Weights of a small GPT-style language model, trained from scratch on English Wikipedia.
Size: 14 layers, width 448, 7 heads of 64, MLP 1792 tanh GELU, 35.3M parameters.
Training: a variant of Adam for these matrices, 482M tokens.
MLP neurons of a small language model. Each row is named by its layer, matrix (down: output weights) and neuron, and shows model dimensions 288-415. Each number is 500 + 25 x the weight over its row's rms, rounded and kept within 0 to 999. Numbers have three digits each.
After each neuron's rows, "fires before" lists the tokens most often just after its 100 highest values on Wikipedia text that the model never trained on.

L10.down1389:510486510518496484501524486540528540479503497526453476506497495495475488466499461502491494485498530500502473519495467531469496477509494542526466471470504525515499547514489483472509482514478532551471477488486500484470525516509511523481465470546487456504478488518482475514496476460512447482475551528494493478531522483510481523532450506518552481472519482492499442477512511508528486516492
fires before: "\n", "\n\n", " |", "on"

L11.down358:515454471461520496528478533483521484459494534457520490516469504533493517504466500493519498515492488485513502515512466486465536468516494490508499451462522473507450477489510500535505484492514506543467517505482498493524488511503504503489397447460469512520462519535542493530524509511495510519476521511521469491441480518507508528490497510474480456513518517491480506498547512520515514459508
fires before: "\n\n", " He", " The"

L10.down654:503442540493521484498535506497480475500474469518488512479511481516544439523521481513497511512500485496448486559520508521442464521502507490502540467526483519496485543471482483504513489524497479486478491475502490501502520525486492470525455499457510514479488504485509540516517517493507507500504488520512489494510502497477497513528495478480459539460519528500485484504510493510495493509469
fires before: "\n\n", "\n", "o", ":"

L11.down514:498488463547489481492504486511489517511498531479518504517527490506497525518457453545539537509482511538503501500493486491492537516491546512479574459501483518510488476485522481490498573498547447492519516537517486492520511493500495503513480474526477527514517506513441494493489487454527504481469502520486490512496515504496522475497492487577507473483505495530456478461496495533499504460500
fires before: " ", "ence"

L11.down1710:521497471509513528468515465528518439505494528489462500462478469513486507507470510493499500482505458469574475513498488508535475499481539490470467535477517501497499551529471533499531529463523468527507525504467509487469489476525484524470491516502561496492504489470476451472462491524514470468498465495486495482485466496489516469488502489543488477513471508519514493496487501474525502478534
fires before: "\n", "\n\n", " "

L11.down854:491537529503496482505496530469503479510526526497497496514525521522490503491499521485512509493459516509495510510448489465470521523446457489462520547482486515483479438516548540513489502511477500524473482494446493464489533539488536474530484479486479461461513475476506504499473479518489545463497507483489506502493524497521518501475500481483535456447477472473501496464482467507480515495512
fires before: "1", "2", "age", "ath", "led"

L11.down1418:541469532515528494489469488504486526521507511517496515536534521494516512509515534506479508517479492453505522488491471479513480509474517530464483538507510476496509519548467505497510490527461531507486495519484463487497478470525506482499488456526484472502534485519519450468509528490487523496500503551540458480463496482446540522487510476505504510437551512457494487505464513506528509492523
fires before: " ", " the"

L10.down432:468482521473514479497495439473510499526490484473468520513474483515523529531520553490511474486490526508512497457517485514522508475473488477480488534497503513515491484508476484461561487510497487503551472480497535503489488476502545553500568505510516480460496499507492472454488474493476479540476512471538437521444493533513486515501454473474501470468448493490506522527508496498491492493520
fires before: " in", " on", " by", " to", " at", " "

L10.down1187:500509472524503521500523491441546480488470485474488562485475500538518518468482456500482498496526458479527482474464476495486506496476477518465518492530512486517498538466520481503485468522513518496513500521549534488521517543465504502448486502471521489500473498488497481471505480468499546462486509471528535506512491536512522485487516466489502512501474486500491499487471508459470486504560
fires before: "2", "1"

L8.down1407:528515510519497478515465578492471510514544473488501527482533535505516480515526493483489477500508493472512498478555487480503494504492512539519492527487544493508504495482476515468501458518520524514509495494461487509500489528438482447491524514520500496548507515484455500468520512485510522518527507508500529488479484497485538509512548536453550525485491507480490500518487516498518528484492
fires before: " ", "her", " the"

L10.down1577:528465496478496482506526510533485470475493522496507513509530480509501522496506507488465476472493498501520495522542507509481523492510454540513491465458516507507510480480496533479499521470437506534485474483524484535501448482506515510472513499521492488502488475517479510466515503476502549510513496539497468528484486499500504496478501519498483459482500496450493539540496505519504532468523
fires before: " ", " Col", "rit", "8"

L8.down1501:500471478504542500528485507506483541516501477469516479531482521479497533525506562510491499479501484501505470521536488485497550534507536501486517487502488498476470459497486471482526492494486490507534544482488508542504502536547492490541532503526492478506475484503497516460478506484486522485515474493531493503453514524479478540453531534523512522534509486492554572483484527482510493529511
fires before: " |", "\n", " (", "\n\n", " was"

L8.down920:519524498493499541442458478527482508454486527451488482527508484500442507527481492477504469493501469485477507464545492465488528511549502488528486478503489489487533434508474462518512525496477519490487514514513522515457472516502565532435454504493516514495453527504488492452469497523533522479481525513476481526496545502544502516519534447480500528482490476518491514510515509523502535525493
fires before: "-", "|", " "

L8.down866:473515491515445461518515481451471499474481489500508518517495520482518502519497501528496486476551522486464522463495492504534511467493470516538481505502543444502513528503511470526536531486526480534475427490500522498464458511524509524477469528516532504483503484516500512491514467515545497473516469462513479490510533479471472519490494499505481549517481531549464540448525530499518552512533
fires before: " ", "\n", "\n\n"

L10.down1240:528500497503491499505464474484493491479508544494505521520501508497533461526474535480518496534478503488467519500481456490479507518507509474527490528489464501510467475489543481486551533517485557491527512485486474556518488495495469506505485470514523505497507509513523476505504507506472510468513466478516454491481518431482511537499460492527498492503537523521531531482483550550507471545517
fires before: " by", " to", " in", "ed"

L8.down1171:540514515481524495508539500478480503484564467506442529455477515482482499502536482505479459483513527510457525522530528548493535508544507576517486515424471536511537482486480502524516451525485534485465496499513500522531498528518507488497463511527508502510536517468495540496505486504489506514481506490472466476530482491516544515504493491474486505493500525502514523523519479516553483493497
fires before: "\n", "\n\n"

L11.down119:500478492515523485495526516501465473515490493514509534543484512460522524532477519459492466507496536504494518513517514531456531522481526505502525486497488558457506454481495456504494509488454492507456495522496505481552497530493491493470518511554464479517552472492491476476456474509537482485495493527516487464538483482517479517528432538498484528506490520516493523525525511433515530526481
fires before: "\n", "\n\n"

L11.down1733:490496484500523514491487478505549481479496533509487490474506511516521494479479463500464484501486481509489488502498497480489504535498507514487496491468495475496495486465465505460486547524455508511469439555526502545511527521509518493522521515528542483494496468454513488469506531477533536521487484539487468482498500477503537506485507492459502495493461523485514513542452486491510497525465
fires before: " ", ".", " with"

L11.down662:500498503522496513503487461473468506529496448470474480520481522488497521488507504474501482494536506508459493512516509472500503535487451492475509462523528524485492507498519493510509495498487507451482518522447462497531538513493557531488478501464497510487461508455445487501460513538465591537485520509478500508472500484469533495547476476503497449493527508467509502508485493529492529488508
fires before: " ", "1", "2", "0"